Weights of a small GPT-style language model, trained from scratch on English Wikipedia.
Size: 12 layers, width 192, 3 heads of 64 (1 for keys and values), MLP 512 SwiGLU, vocabulary 1024, 5.12M parameters.
Architecture: RMSNorm before each block, no biases in attention or MLP, untied embeddings, normalized queries and keys.
Training: a variant of Adam for these matrices, 182M tokens, 11078 steps.
MLP neurons of a small language model. Each row is named by its layer, matrix (down: output weights) and neuron, and shows model dimensions 64-191. Each number is 500 + 50 x the weight over its row's rms, rounded and kept within 0 to 999. Numbers have three digits each. A neuron's up and down rows have the sign that makes its largest values positive.
After each neuron's rows, "fires before" lists the tokens most often just after its 100 highest values on Wikipedia text that the model never trained on. A number after a token or word is its count.

L8.down336:485390476540528471506549360530543403528501504484553482435515567488526487514501461516470452508491580433503534493575561527438446563470533537552486514535554442506506595466525454518590516415556501412424574570522462511552402503475389505456449437427487601483483451540497491520518540412496468474519453488504549514503404548439545483534445474443564469469527524528518510442511528576514473489503
fires before: "ear" 31, "oin" 8, "l" 8, "ar" 8, "ro" 8

L7.down143:389562530498509454544536508619470502488452505580485533533426426394480554528516546492524440534490446424579523585477516579546435468485522517602451479624592471517477522521502587493417485488497445587619560506570427561568544500460459550552470522472475458480441548506330511494490507508435466500578494398470429467490485469419493473429568518566462524522524476481476485479455526519577487480487
fires before: " " 27, "c" 7, "ent" 6, "od" 5, "–" 5

L8.down214:456483466585482476563431435528450479508441459460473467435530502407544458505510540548560406416462530451495386421591424490480441512505463490521525514506482525447540552448616568497527433310564543423499479512482503490517517508498426460467497583541449527532598471501519526521559475525525382403460487420461489541468446514496523472531553471463409516528558450569571556506464544590550484449470
fires before: "4" 22, "ne" 10, "le" 10, "'" 8, "L" 6, "e" 4

L8.down482:525450417484490528496517594504473502565434558551441493539536399573499482408480425524507479518550483540559513469455480592415411483493467556553507491541537530556528536578515531526519463630517460492542396507550513641523482583487475547464543461393474498480502508580524447460470476495435553525433492513571480554535470525461508473469534500445483491503524456467411651496505545513460511614562
fires before: " the" 24, "bum" 19, "ong" 7, "-" 5, "th" 4

L7.down38:541576422485469438474503476415448535553555458483413418411450546552485490475544470502475478578572452484473505533545498522522404537504464521535502485519493435530548508494440615525503478464470560483339520435555504424501514518562522472517469359544507561615564504431558475477437497510479430490483551538594554514411479500544440539583569463517420501493548529531441423506478559467594499462584
fires before: " " 52, " An" 5, " cent" 5, "m" 4

L5.down92:515549522564495532580434559473533442600441469522551503553438495582443500444488521438514463537463476548533493446552433466547470558524525498584544562438456504538466434377541487488612435348520508575576556547554459590567515509503590471419472465439516502532484534436405425519460529459549481451523519478474579609563502494470490543397451549511513508438537579398468482524481481546506492457591
fires before: "ork" 32, "ear" 17, "oun" 15, "es" 4

L4.down381:545447400447507507473389455589479546573418652444538522478431546444466545415508538492533424574554559489493552579513534476546497498531392481488478540554452474495427397538510479501536491439541540510478489536513487510514525441496524459470429464498522519479570507438436415537481550467529412539445509471560521529547471452477472510455410445498507442532434467576497530433579562513524503495407
fires before: "ers" 20, "ut" 10, "ly" 7, "ial" 6, "ated" 6, "ear" 5

L5.down185:535472469470469508493532497512606575507521478490518477475574414568467459493532557437489472528476462501531427580356412506603515504541487543476506506485586508509450559464531474562407510520541529392420471490492560596563402599487497417500451404505526489572510506528521581523483507428481511396451602473480554396479574575455495379490508542499539444488501569508562475491517470461540469520519
fires before: "ic" 27, "it" 10, "ice" 5, "ist" 4, "oc" 4